config = dict(
    n_head=8,
    d_mlp=1344,
    norm_eps=1e-06,
    rope_fraction=1.0,
    attn_scale=0.125,
    parallel_block=False,
    init_std_qkv=0.0321,
    init_std_up=0.0321,
    init_std_down=0.0,
    beta1=0.9,
    schedule='wsd',
    decay_fraction=0.743,
    seq_len=512,
    doc_mask=True,
)
MLP neurons of a small language model. Each row is named by its layer, matrix (gate and up: input weights) and neuron, and shows model dimensions 160-287. Each number is 50 + 12 x the weight over its row's rms, rounded and kept within 0 to 99. A neuron's up and down rows have the sign that makes its largest values positive.
After each neuron's rows, "fires on" lists the tokens most often at its 100 highest values on Wikipedia text that the model never trained on.

L5.gate1322:60 38 47 49 38 48 46 39 49 19 57 52 40 25 43 74 73 36 48 55 54 47 55 70 85 42 84 56 63 58 44 40 64 28 58 27 54 69 37 73 51 38 57 50 53 41 34 61 43 52 56 45 57 30 43 61 77 57 55 58 46 45 45 50 45 57 23 44 57 51 46 59 53 54 46 32 57 47 72 69 60 36 54 66 36 54 59 49 71 37 61 51 78 69 48 44 40 45 68 59 68 50 46 45 63 59 46 52 67 73 32 59 33 61 32 65 54 70 32 46 45 55 42 43 66 59 56 32
L5.up1322:51 48 48 41 46 59 36 57 57 44 32 67 65 52 62 51 60 53 53 62 43 56 47 41 43 70 35 48 45 44 48 36 48 65 47 72 88 33 79 49 37 52 61 47 41 62 50 56 47 57 41 62 66 37 61 23 22 51 73 32 67 61 69 27 41 53 61 51 44 57 38 47 48 71 56 66 41 42 58 62 47 51 46 46 45 65 40 56 40 61 62 22 53 58 48 46 69 42 35 42 39 63 52 62 56 44 33 53 56 20 19 64 58 46 58 65 47 54 49 55 33 47 53 34 31 51 50 58
fires on: ".", " of", " removed", " in"

L5.gate230:66 37 55 42 55 56 39 52 58 64 85 40 48 50 36 46 70 49 52 51 36 43 42 66 42 63 35 33 47 44 47 57 40 47 48 50 46 53 35 46 55 73 60 49 35 67 64 41 47 52 51 27 77 31 48 40 57 68 72 57 39 49 78 50 36 41 51 50 40 32 47 33 69 56 40 51 38 52 51 54 54 64 44 55 38 44 47 62 52 42 62 46 54 46 45 44 56 40 48 52 18 45 59 52 59 41 63 48 60 45 53 71 62 34 54 67 54 67 42 49 72 42 37 53 54 45 55 27
L5.up230:50 45 64 48 63 62 36 36 58 56 53 54 55 41 19 62 54 41 37 48 55 80 50 58 51 61 32 46 61 42 34 53 53 54 59 45 80 50 66 30 40 53 42 39 48 45 26 52 27 45 45 40 33 28 47 64 59 59 56 42 54 59 67 46 32 57 33 52 66 73 47 42 68 59 48 46 24 59 45 50 46 79 62 65 39 58 51 34 57 51 31 39 50 60 48 64 55 22 33 60 27 71 44 37 34 38 67 44 51 58 54 38 53 58 37 51 44 47 52 15 54 45 60 30 62 60 37 34
fires on: " his", "|", " |", " their", " her", " debut"

L3.gate507:60 68 53 55 60 26 58 60 76 51 49 66 58 58 55 54 68 54 61 52 46 48 49 49 34 59 56 69 61 69 71 53 62 37 48 47 39 61 49 38 49 42 52 39 54 54 76 36 56 47 57 28 66 51 68 64 56 59 74 58 41 64 60 65 31 55 68 53 38 76 70 56 50 54 49 64 39 28 62 51 60 51 56 60 58 42 59 63 73 47 65 46 59 54 44 51 60 60 40 42 32 55 24 69 41 60 34 39 44 47 30 54 57 52 46 38 48 54 78 65 41 49 51 31 48 57 56 46
L3.up507:35 64 31 41 31 63 48 33 54 40 41 60 54 31 52 46 49 57 38 48 83 40 59 63 46 41 57 39 44 82 30 48 64 56 61 30 52 76 32 38 50 43 49 61 35 64 71 66 54 61 79 43 41 37 61 56 57 36 42 56 43 38 50 40 30 39 43 70 58 42 61 60 64 61 52 63 23 59 65 72 40 31 41 32 67 37 56 47 61 44 43 26 44 52 74 32 38 45 77 37 41 72 60 57 49 65 53 51 13 59 50 70 68 27 58 64 55 61 42 64 32 55 45 61 37 67 34 74
fires on: "G", " through", " Gu", "er"

L3.gate223:52 57 40 30 52 49 29 58 53 80 47 67 79 38 51 40 26 26 50 38 46 38 61 53 32 56 48 56 65 44 19 58 44 34 57 50 42 60 42 38 51 41 55 44 55 64 64 50 54 61 56 53 16 52 43 33 47 41 36 66 62 47 53 55 51 52 39 51 55 52 48 64 57 46 31 42 39 50 50 55 46 63 42 52 44 48 46 57 45 51 42 43 52 42 68 52 61 45 56 35 45 40 47 45 76 75 64 70 45 44 53 40 61 60 48 38 57 46 56 58 45 62 55 36 52 50 56 44
L3.up223:42 36 51 45 56 65 48 50 50 58 54 64 38 38 43 57 63 30 33 40 46 45 30 46 17 50 49 78 50 38 53 41 58 27 54 41 51 56 76 50 15 66 55 48 70 57 50 16 39 28 42 61 37 32 44 55 55 21 46 26 27 61 48 38 61 32 52 65 37 58 60 32 40 66 44 52 19 65 35 45 61 59 57 62 44 43 48 44 84 60 39 58 41 43 55 58 29 74 59 54 52 43 56 46 75 58 32 36 38 44 36 54 62 53 51 47 51 46 62 34 36 59 36 50 43 58 38 67
fires on: "E", " then", "e", " E", " previously", "o"

L5.gate1179:57 62 56 70 57 22 38 49 41 65 41 59 58 32 74 44 50 48 47 58 67 31 42 75 64 31 48 50 74 47 61 65 61 42 57 35 41 49 27 44 59 54 42 55 36 53 59 65 59 66 21 49 44 48 54 45 33 46 56 80 33 54 42 32 71 62 61 67 65 45 61 67 47 51 51 44 52 29 40 58 69 43 75 34 46 67 54 41 63 51 70 40 67 59 51 48 29 50 42 47 53 59 68 59 46 63 56 64 61 57 32 60 56 45 42 62 61 49 50 48 55 35 36 53 56 48 40 46
L5.up1179:59 50 46 31 41 65 36 60 51 59 24 33 56 43 66 44 36 23 63 29 71 54 73 61 49 33 50 64 51 54 51 43 51 40 55 48 47 67 33 52 57 41 51 67 40 65 54 44 53 60 55 50 41 57 50 70 68 58 77 54 44 52 44 45 64 52 53 60 60 50 49 35 63 60 56 56 52 60 45 66 58 45 51 42 61 70 67 43 68 36 45 47 71 38 44 67 45 57 32 51 61 66 45 49 43 52 49 53 56 39 48 53 59 55 38 45 35 58 52 33 46 39 45 51 59 67 28 43
fires on: " (", ".", "==", "|", " |"

L3.gate602:70 37 65 52 54 60 42 42 39 39 53 55 54 45 28 59 43 32 62 39 58 59 81 55 53 38 50 51 49 36 43 63 58 71 46 37 54 59 26 56 59 60 47 48 63 56 50 64 41 49 52 45 62 21 40 59 68 47 43 44 39 59 27 56 67 59 31 43 32 36 67 64 60 44 46 32 37 37 68 73 53 54 39 82 51 38 42 60 61 36 51 57 59 38 62 44 32 52 31 62 41 70 31 45 33 37 59 42 46 45 49 63 51 26 41 33 42 66 34 46 50 61 52 58 61 58 80 38
L3.up602:53 63 73 62 47 34 45 49 48 53 69 77 34 44 53 39 50 56 43 26 58 43 65 66 52 30 65 45 40 28 49 59 61 53 39 45 47 36 75 61 53 29 41 43 61 47 67 47 33 49 44 34 30 34 43 46 53 56 46 51 64 46 45 42 50 62 53 45 34 44 51 39 36 29 50 56 67 68 38 33 53 49 74 51 57 62 53 45 63 38 42 50 51 67 58 56 52 60 59 48 38 42 49 53 82 47 41 68 57 79 44 57 47 54 46 60 50 35 38 52 52 44 64 50 41 52 51 27
fires on: ":", "|", " set"

L5.gate1141:70 71 40 41 47 56 32 46 55 39 43 50 43 43 62 46 44 40 49 39 61 42 66 32 56 45 52 36 31 53 80 50 51 45 78 38 52 60 54 37 51 71 45 41 36 46 53 53 79 58 60 61 60 45 29 48 54 32 59 66 54 46 39 66 53 57 33 44 50 52 26 42 59 41 44 43 35 34 52 55 67 51 36 35 78 38 59 58 55 35 55 55 34 35 59 81 55 30 47 61 54 57 66 65 51 49 61 31 67 72 41 69 52 27 41 43 62 65 56 69 66 36 66 41 56 39 57 82
L5.up1141:74 42 58 50 36 62 51 46 62 71 61 44 52 43 58 57 14 40 48 53 57 70 54 45 48 39 50 24 55 55 63 66 70 69 67 53 50 54 57 53 45 47 65 59 37 57 41 47 59 57 53 54 51 48 58 59 34 44 38 61 65 52 33 79 63 40 51 44 42 54 43 36 34 59 45 61 44 63 49 46 49 60 53 57 43 47 42 60 46 48 50 29 53 63 74 36 34 44 41 40 67 48 39 32 47 52 75 68 72 58 67 38 64 61 62 53 51 41 67 50 45 46 53 56 60 25 44 39
fires on: "."

L3.gate238:54 38 56 49 35 48 42 32 48 60 74 54 51 32 38 46 52 41 40 40 39 40 69 48 57 45 44 70 49 55 32 31 59 72 56 57 47 58 40 45 45 44 41 23 39 62 46 44 59 48 48 72 42 35 56 44 36 43 46 57 52 38 23 77 46 48 31 37 40 47 41 43 44 64 44 47 38 50 37 41 39 28 33 70 68 60 75 39 49 33 55 30 57 31 45 73 50 22 63 51 59 62 51 45 30 39 37 69 58 44 47 65 39 46 49 53 57 50 62 60 41 62 53 47 48 55 50 40
L3.up238:43 46 46 62 52 52 47 71 35 45 43 48 40 39 36 60 69 74 40 56 45 41 36 53 67 55 52 62 37 54 40 39 49 36 39 36 36 55 58 54 45 43 39 37 35 43 48 43 71 65 53 58 43 44 55 60 56 58 53 51 52 34 30 60 25 40 53 32 42 46 31 46 35 31 29 62 31 63 47 10 35 32 60 64 64 62 48 27 52 36 67 27 65 55 45 41 58 40 50 58 45 51 52 43 55 35 26 55 51 53 53 66 30 43 51 62 61 38 49 48 44 59 50 65 55 57 72 39
fires on: " The", " He", ":", " She"

L3.gate1054:66 62 61 28 66 56 38 50 35 44 33 84 59 60 61 61 52 49 71 50 44 63 41 57 67 65 60 50 58 32 51 61 42 63 57 65 51 46 54 47 53 43 57 55 63 80 49 25 60 48 37 54 41 41 49 54 38 49 58 63 72 42 49 48 60 60 59 37 45 58 46 44 49 41 45 44 40 59 60 35 47 39 48 42 40 58 34 65 56 42 42 44 65 60 44 77 47 30 51 27 43 51 50 42 35 45 48 36 59 45 58 56 42 57 42 33 83 35 50 43 49 40 28 67 52 61 55 37
L3.up1054:50 45 38 38 48 59 26 59 49 50 46 52 44 38 83 43 35 76 58 49 50 57 65 40 32 47 64 58 64 52 62 59 55 51 71 37 41 44 71 26 48 49 47 53 56 43 55 44 51 38 51 19 41 39 41 45 49 46 62 19 37 54 52 40 55 42 60 53 70 54 53 45 56 44 58 47 43 21 41 55 55 65 31 56 58 30 55 49 62 50 48 40 52 49 43 74 23 38 42 53 24 56 44 41 38 67 55 45 32 72 48 27 69 42 41 59 53 54 54 42 38 72 60 62 50 51 31 42
fires on: "a", "m", "e", "o", "l", "t"

L3.gate439:40 77 70 42 54 51 68 43 38 62 51 51 64 31 48 42 47 61 52 51 42 76 58 60 61 46 42 58 46 37 59 30 62 58 49 41 61 50 34 58 50 46 54 55 45 40 47 33 35 49 49 61 53 39 46 56 56 60 72 67 42 60 45 49 40 54 42 62 51 43 68 42 54 34 72 39 24 48 65 47 52 64 48 49 67 38 59 46 54 41 38 39 54 30 49 43 50 42 41 64 78 50 51 41 72 62 49 49 39 46 28 57 37 47 48 64 64 32 58 51 48 39 62 49 60 60 53 64
L3.up439:59 68 33 50 55 33 57 55 50 64 41 32 37 30 36 39 58 44 53 62 65 58 47 73 61 45 78 44 77 53 45 49 54 58 15 37 55 64 53 54 32 35 70 51 53 64 39 69 51 47 68 46 31 37 46 76 33 71 52 47 35 37 59 46 53 66 37 26 44 42 51 39 60 45 65 48 42 59 59 41 54 45 39 41 62 56 52 45 72 52 55 46 53 32 43 24 44 33 42 48 64 45 66 19 52 47 51 30 47 46 58 68 65 58 60 52 58 23 48 50 58 44 44 32 34 56 52 59
fires on: "a", "rum", "che", "ia", "ta", "na"

L3.gate631:59 47 46 45 47 47 44 56 52 55 33 54 55 42 35 50 38 52 35 45 48 49 69 38 42 72 63 50 37 56 60 42 50 42 38 54 62 58 66 33 34 56 49 49 68 45 70 47 47 45 41 42 53 52 43 75 45 73 65 62 73 51 72 34 53 48 46 46 28 48 69 27 33 58 37 62 39 41 68 43 67 55 50 44 26 59 54 71 50 60 56 56 58 44 49 62 39 47 38 61 23 44 57 48 31 42 68 59 52 57 38 45 56 66 58 31 59 47 62 45 48 50 59 50 32 50 46 52
L3.up631:49 50 28 46 37 33 40 35 48 46 53 56 38 36 56 94 72 64 50 43 49 67 30 57 49 47 40 29 53 54 61 54 42 63 46 54 56 66 62 38 69 48 57 56 60 47 37 54 43 22 68 32 40 35 41 47 57 50 53 50 32 59 68 71 47 51 19 46 48 45 68 33 27 43 47 44 55 50 51 59 55 59 47 66 40 65 86 48 34 49 53 44 42 68 39 38 40 36 48 56 57 64 64 59 39 59 47 49 50 38 52 48 34 34 63 66 58 47 38 36 50 41 32 44 61 76 63 71
fires on: " early", " and", " but", " –", " late", " or"

L3.gate856:51 48 39 18 59 43 35 58 42 60 52 59 41 65 44 28 60 53 58 34 58 34 71 51 53 34 55 42 38 60 55 74 35 36 51 53 42 49 56 45 58 55 59 31 59 56 48 15 55 67 41 57 77 33 33 56 63 50 63 42 46 64 46 65 59 57 62 66 44 31 41 50 45 55 69 48 38 37 58 43 39 50 49 28 42 55 47 74 35 43 41 49 37 54 58 55 30 25 49 74 64 45 72 61 38 29 53 47 36 46 65 40 40 17 62 32 33 62 85 66 51 49 55 44 67 37 63 52
L3.up856:64 40 55 55 26 63 52 48 58 47 33 67 72 40 58 58 33 45 38 36 36 49 51 53 38 56 78 63 62 52 43 52 57 76 63 54 53 46 42 51 38 59 64 40 57 59 23 47 40 43 67 64 46 51 64 26 57 36 38 49 53 36 60 43 43 62 48 57 55 74 40 59 50 67 52 81 52 30 46 48 31 30 44 61 55 42 61 40 67 49 42 32 38 26 54 19 58 46 68 46 47 54 41 46 47 55 45 38 65 33 66 48 81 72 47 51 51 40 43 51 32 49 45 55 58 71 56 29
fires on: "."

L5.gate849:59 41 55 64 33 29 62 47 40 48 26 50 51 47 36 46 58 35 48 38 64 51 53 50 53 50 34 44 68 59 48 48 58 32 39 28 44 57 43 62 34 45 61 53 60 38 59 58 59 54 61 54 43 29 53 43 36 55 70 63 40 49 50 53 63 40 75 52 56 33 73 56 53 41 67 38 57 59 40 63 46 51 43 46 54 47 42 30 39 60 64 45 57 41 48 53 41 45 26 52 49 38 38 49 40 38 31 60 32 48 49 52 51 71 29 26 53 43 44 41 64 42 24 50 50 57 53 35
L5.up849:34 75 49 58 71 61 46 37 44 50 45 41 48 51 54 51 60 31 65 53 51 54 68 46 39 38 51 60 55 55 36 35 49 52 43 66 65 33 52 58 36 42 40 41 73 38 32 55 56 23 57 66 53 52 56 60 43 38 36 63 60 19 73 52 50 48 43 35 40 37 56 48 74 35 37 57 67 65 52 53 48 52 43 42 48 65 47 51 38 50 50 34 56 54 28 48 62 38 45 49 39 65 35 32 44 50 59 64 48 74 50 45 54 55 52 50 36 37 44 39 50 24 70 44 52 72 39 53
fires on: " (", " W", "(", " he", " GP", "a"

L5.gate1265:47 35 26 41 32 43 35 52 27 45 39 45 36 45 43 42 64 29 47 57 52 45 72 59 27 56 35 45 45 41 72 57 13 62 47 43 40 66 56 26 40 55 59 48 76 60 51 55 43 56 45 57 71 45 29 56 63 44 60 72 32 73 53 50 41 51 59 46 59 43 44 64 59 48 54 40 59 32 40 57 49 75 56 42 58 54 36 70 22 33 67 57 39 61 45 57 64 42 51 56 30 56 66 61 37 36 52 53 50 50 67 51 52 32 52 49 67 59 57 51 31 53 50 41 46 52 50 42
L5.up1265:63 83 46 37 26 56 56 24 55 62 63 79 33 08 35 68 67 62 32 57 45 05 55 59 42 33 54 60 52 27 33 49 52 42 64 41 53 48 77 38 66 59 65 67 48 62 54 45 53 46 51 78 48 58 15 34 39 45 37 47 36 46 52 76 52 50 53 60 43 49 48 61 65 51 58 52 47 54 53 49 31 61 55 55 55 66 56 49 48 34 58 41 35 74 62 47 68 58 47 38 77 58 60 62 36 51 59 68 42 70 52 55 41 52 54 53 62 48 52 44 50 51 65 50 36 72 47 46
fires on: ".", " for", " with"

L5.gate870:54 40 36 54 56 48 28 70 34 41 39 58 38 38 71 21 49 33 42 52 48 51 36 87 54 43 48 59 31 49 36 52 55 39 46 55 52 46 41 46 46 37 55 37 59 39 48 37 55 46 51 61 48 66 25 27 49 51 52 41 53 70 63 82 65 66 70 68 37 48 68 53 62 51 51 46 60 47 40 44 65 60 56 49 69 41 67 43 29 49 37 62 44 48 60 53 31 48 39 53 46 53 77 58 33 62 52 47 62 52 41 56 40 40 39 34 53 52 40 54 61 50 51 73 74 55 47 48
L5.up870:50 32 27 27 65 53 69 44 51 67 55 64 43 57 46 37 37 54 16 52 47 43 48 55 50 78 26 61 33 58 54 44 77 31 55 45 46 62 51 26 48 51 50 47 61 63 57 50 56 51 45 50 66 49 52 36 36 47 42 40 42 46 53 58 49 56 63 54 46 55 49 56 57 66 58 52 22 58 42 39 39 20 60 39 54 45 56 56 50 34 39 58 50 34 69 62 50 67 49 42 48 55 45 58 60 58 63 65 57 28 53 59 53 69 54 58 36 61 53 33 56 47 56 52 54 55 42 31
fires on: " |", "s"

L3.gate516:59 56 61 63 52 49 26 62 44 39 55 67 52 24 24 36 53 66 34 36 56 47 49 44 51 60 50 42 43 51 50 53 46 59 54 31 41 74 45 60 57 50 55 68 39 45 43 49 65 41 61 62 64 66 36 53 73 60 54 46 58 48 53 41 37 49 54 62 42 50 47 29 52 38 63 48 63 43 33 70 34 56 42 59 61 34 54 64 63 54 60 75 47 52 60 45 25 60 31 35 58 61 65 59 61 55 45 46 57 52 22 48 70 43 33 54 45 59 60 63 55 67 56 54 45 60 43 49
L3.up516:47 54 82 67 36 57 23 51 39 57 64 70 52 42 43 35 58 65 37 42 71 67 46 49 42 39 56 56 54 52 60 58 49 66 52 44 50 56 51 49 57 55 40 69 27 49 22 62 54 57 68 58 55 53 46 66 86 53 57 42 48 37 47 52 46 38 69 65 30 49 54 51 46 46 52 58 71 51 52 67 26 56 40 44 64 43 55 44 54 49 33 82 59 47 39 49 36 61 59 46 53 61 68 67 77 63 47 44 68 65 20 47 55 29 24 74 43 50 57 47 43 47 68 67 69 68 37 52
fires on: " public", " Public", " private", "|", " dependent"

L3.gate453:42 54 67 50 44 55 58 50 53 50 49 50 67 49 64 57 61 71 15 58 63 43 26 66 25 57 49 40 66 52 44 37 47 38 44 43 57 47 25 56 70 64 49 68 43 50 53 58 47 64 46 39 43 30 60 36 42 49 44 46 57 46 55 53 58 41 55 34 58 49 56 53 35 37 53 39 59 45 65 57 58 54 71 67 47 51 44 50 49 36 70 49 52 54 63 46 52 43 54 74 55 43 61 50 67 68 63 67 38 63 59 54 71 16 48 39 24 53 47 58 66 54 44 56 51 26 64 55
L3.up453:47 29 44 47 67 64 57 60 52 47 54 60 65 51 48 44 28 45 39 22 43 59 85 41 28 50 48 50 51 36 44 32 61 43 26 53 37 36 48 53 93 43 63 47 51 42 72 63 46 34 33 46 55 59 60 58 47 43 71 57 61 78 38 60 54 52 47 57 35 64 51 56 82 42 49 67 39 52 49 50 45 47 59 46 65 49 74 28 43 38 54 42 14 64 45 48 62 69 58 57 65 41 58 47 52 38 77 59 50 58 39 60 40 35 38 54 51 57 43 44 54 53 54 51 42 27 39 58
fires on: "C", " C", "|"

L5.gate197:51 48 73 32 52 38 60 38 40 44 51 51 48 61 36 55 28 47 58 52 61 47 69 67 49 45 62 40 71 37 54 35 33 62 55 57 44 61 54 32 45 46 69 51 64 33 81 63 46 62 47 31 56 61 36 66 55 39 48 57 44 74 45 58 48 40 55 64 56 60 49 39 59 25 36 81 32 41 52 59 59 70 75 42 55 41 46 38 54 49 50 73 60 48 63 42 65 36 59 37 50 47 44 35 40 50 68 79 59 56 69 54 46 23 58 34 42 50 72 46 35 44 55 48 61 19 40 45
L5.up197:62 42 41 37 21 43 35 29 85 39 43 51 16 42 51 65 52 47 31 43 49 36 52 67 59 53 53 65 34 41 46 70 45 42 26 51 25 64 50 47 34 74 66 66 63 55 11 46 55 69 52 58 36 55 62 42 63 49 56 60 40 44 69 73 50 49 58 66 72 47 42 49 48 53 42 40 67 51 48 58 56 52 65 57 49 43 52 45 62 30 47 38 60 87 43 44 67 33 65 63 59 41 60 24 22 43 71 58 47 59 48 66 27 39 52 56 84 63 51 43 38 51 60 62 53 47 44 54
fires on: "."

L3.gate148:52 13 63 58 66 37 45 54 50 49 46 51 52 56 46 43 45 55 47 40 47 32 66 64 69 46 41 45 56 37 28 34 38 51 62 45 36 46 69 59 54 53 53 42 36 43 46 73 52 63 35 51 61 43 27 69 57 47 46 59 32 46 31 23 48 63 53 44 54 54 49 54 74 46 41 62 41 47 41 38 49 63 50 35 45 66 46 30 39 41 41 38 57 37 53 38 58 64 52 29 48 56 56 63 43 40 61 63 44 58 49 53 60 50 53 38 74 59 56 41 58 52 60 65 46 43 43 37
L3.up148:52 20 76 62 55 41 40 56 52 48 41 46 46 61 52 36 49 54 41 49 51 65 45 45 56 43 41 58 51 57 61 54 36 30 47 40 25 36 65 68 62 61 78 74 52 56 31 57 38 52 40 59 65 36 51 56 59 43 47 53 30 42 56 46 50 84 71 37 47 45 60 32 46 57 38 49 48 54 41 62 54 44 28 50 53 49 50 67 54 55 39 40 48 59 32 37 34 63 48 52 38 43 49 44 39 51 63 67 47 39 57 44 48 45 58 51 44 54 53 51 46 43 33 60 67 49 35 48
fires on: " on", "to", " onto", "ado"

L5.gate1315:74 45 37 51 61 29 38 56 31 49 65 59 58 49 34 61 75 35 59 45 54 48 47 58 44 43 62 39 56 59 60 56 54 37 42 55 52 60 43 33 36 43 32 59 59 65 43 46 70 38 41 77 51 45 43 62 44 37 58 57 51 65 65 44 33 54 16 49 38 44 53 52 48 46 47 54 62 48 42 52 50 47 56 59 50 45 48 59 24 42 63 66 61 50 30 50 46 49 33 34 49 46 55 62 39 40 51 54 53 92 37 51 41 44 65 53 40 56 30 60 46 52 60 55 59 42 61 53
L5.up1315:45 44 58 45 63 37 41 39 66 53 42 62 57 57 72 50 39 28 65 55 57 47 52 39 25 61 49 56 49 50 47 43 22 24 63 46 64 45 62 57 30 71 63 59 51 54 59 52 42 52 21 69 41 54 49 40 36 50 54 56 51 47 57 52 96 73 40 36 63 65 60 48 49 66 59 43 46 54 48 74 50 48 49 41 56 59 60 78 69 33 35 51 49 68 54 34 54 46 52 38 44 71 56 44 63 42 46 52 70 40 53 56 82 65 49 51 54 57 62 54 39 62 57 63 37 44 79 48
fires on: " of", " back", "ing"

L5.gate1100:75 69 50 52 42 67 45 35 38 50 66 43 54 56 25 49 53 43 52 49 57 50 51 60 70 47 56 41 58 47 64 50 54 71 49 52 53 74 54 41 35 42 37 31 65 52 60 37 43 37 59 45 58 50 55 65 49 54 57 64 57 51 42 60 67 58 36 46 47 50 50 50 42 33 46 35 35 49 46 55 60 56 55 55 30 63 69 77 71 40 67 75 63 32 49 57 74 29 36 44 60 60 36 38 27 60 56 49 55 60 68 52 52 44 49 16 58 59 66 50 56 47 44 49 62 52 32 35
L5.up1100:35 51 57 63 49 61 44 47 36 47 52 44 40 27 54 47 64 52 53 63 66 39 63 76 55 54 55 52 44 39 53 35 50 58 62 35 48 43 43 52 53 46 41 43 72 34 41 25 32 14 40 46 57 35 26 39 45 32 39 62 18 42 56 46 30 42 65 63 68 57 54 59 50 37 42 45 35 47 47 46 65 63 55 47 36 48 67 55 48 14 54 52 50 51 55 55 68 32 52 51 51 62 46 54 40 41 45 75 45 41 61 55 33 34 26 29 55 78 48 53 68 49 76 42 64 48 55 39
fires on: ".", ":", " July", " December"

L3.gate857:67 52 52 39 54 35 33 52 44 57 56 55 54 48 37 55 58 45 56 37 48 46 70 75 51 35 49 50 40 40 55 56 51 40 53 54 32 72 54 68 54 43 43 39 58 44 53 36 59 71 48 37 41 24 50 67 64 65 67 38 45 61 29 80 50 50 39 44 53 32 34 59 71 35 67 45 46 22 47 55 23 43 46 57 42 48 40 43 52 42 65 29 52 72 64 53 47 64 42 50 52 44 75 53 56 47 72 24 66 34 62 59 25 36 48 51 63 43 36 50 63 58 50 61 68 45 63 57
L3.up857:48 53 41 38 42 60 61 59 57 37 43 56 46 33 53 58 64 45 56 54 43 41 70 43 59 33 33 42 66 45 57 60 68 54 45 58 43 62 46 51 60 46 25 45 43 56 65 38 42 55 37 44 53 25 66 40 38 33 49 50 39 54 09 37 69 47 56 30 64 34 79 52 60 57 49 37 34 38 88 56 38 56 50 47 45 56 31 38 51 34 55 53 38 56 53 43 75 49 70 54 57 29 37 61 51 23 33 43 53 47 39 48 49 28 57 63 42 42 26 48 54 59 89 64 49 37 59 53
fires on: "|", " Bomb"

L3.gate29:55 47 55 41 44 68 60 73 66 49 54 36 41 48 30 59 69 31 66 59 56 55 48 50 60 43 65 46 39 31 70 59 36 51 61 65 38 39 73 50 48 63 42 69 45 71 47 60 56 45 39 36 58 56 53 54 34 40 42 65 52 44 37 69 59 35 57 65 40 56 39 41 34 24 40 43 43 48 53 56 54 60 18 43 72 64 48 40 61 36 33 51 33 62 69 57 39 68 40 41 35 42 45 41 34 35 55 66 50 56 46 54 28 51 46 49 64 51 36 51 48 52 74 46 59 48 52 48
L3.up29:50 50 34 38 57 52 58 43 57 45 57 49 57 27 40 47 36 49 31 40 46 62 73 50 45 52 41 68 54 39 47 66 54 56 36 48 58 51 41 32 48 40 39 55 44 46 39 41 65 27 31 74 37 45 46 46 36 55 58 52 57 54 54 38 44 56 44 46 59 44 46 57 67 32 55 52 67 36 42 59 62 68 42 47 55 80 60 52 48 51 56 40 59 48 45 73 60 33 43 42 52 43 57 22 43 41 25 41 47 40 60 41 38 50 50 54 45 50 37 28 40 64 52 58 39 56 46 33
fires on: "m", " Di", " di", "e", "de", "mi"

L3.gate252:42 85 58 52 44 19 74 66 46 53 25 39 59 54 52 43 59 66 50 42 25 60 46 60 43 67 37 61 52 58 61 39 55 48 34 37 47 50 35 51 68 36 66 50 37 39 57 67 37 54 61 46 45 48 41 53 36 64 38 59 36 70 46 64 32 20 53 43 53 26 56 37 48 29 27 24 27 39 32 44 40 75 42 32 56 79 50 40 26 51 67 43 41 61 44 42 53 48 51 70 50 44 53 44 44 64 66 70 43 62 78 64 50 64 43 45 50 48 44 47 58 42 57 64 54 48 34 53
L3.up252:44 72 44 43 45 68 39 49 34 26 49 56 57 28 48 37 59 54 60 42 65 27 54 28 19 50 49 61 47 42 63 36 41 42 58 63 40 67 47 78 57 49 48 63 58 64 37 50 45 48 63 65 49 50 46 41 39 45 63 47 44 55 39 61 41 45 37 38 65 59 57 48 39 30 60 43 44 61 61 39 69 47 62 47 50 45 29 47 39 26 61 43 20 51 38 68 61 49 56 47 69 51 57 33 58 63 45 47 32 62 56 63 47 61 48 45 58 41 37 36 66 66 70 42 49 44 58 43
fires on: " Bo", "|", " Lieutenant", " Lo", "ü", " Ru"

L5.gate32:38 30 43 49 63 44 45 51 34 47 37 61 49 31 29 43 53 38 51 60 75 71 48 55 43 78 59 51 23 63 50 28 54 42 56 54 52 47 38 34 58 75 53 48 44 53 66 50 48 52 23 59 75 46 59 51 55 53 50 44 38 45 47 75 29 59 62 58 55 46 52 52 61 48 38 28 40 54 32 40 55 58 52 48 49 70 70 47 35 43 45 51 58 69 61 40 45 58 50 48 47 52 77 65 51 38 34 53 56 22 27 80 34 64 37 49 54 54 36 31 31 63 49 59 68 47 51 59
L5.up32:67 28 46 31 38 58 63 50 40 56 31 54 30 28 51 63 48 51 54 49 58 54 47 60 58 60 69 50 35 61 44 39 68 50 53 58 53 51 69 56 66 39 37 51 49 65 58 53 66 38 41 60 66 52 38 66 42 57 56 30 34 67 55 50 27 38 49 65 44 34 47 47 56 43 56 53 58 63 35 40 73 43 54 41 47 61 54 42 65 59 59 51 62 46 46 54 22 44 47 55 31 59 61 57 30 62 63 49 50 49 12 52 69 79 50 35 39 42 46 49 44 47 30 53 44 29 32 35
fires on: " |"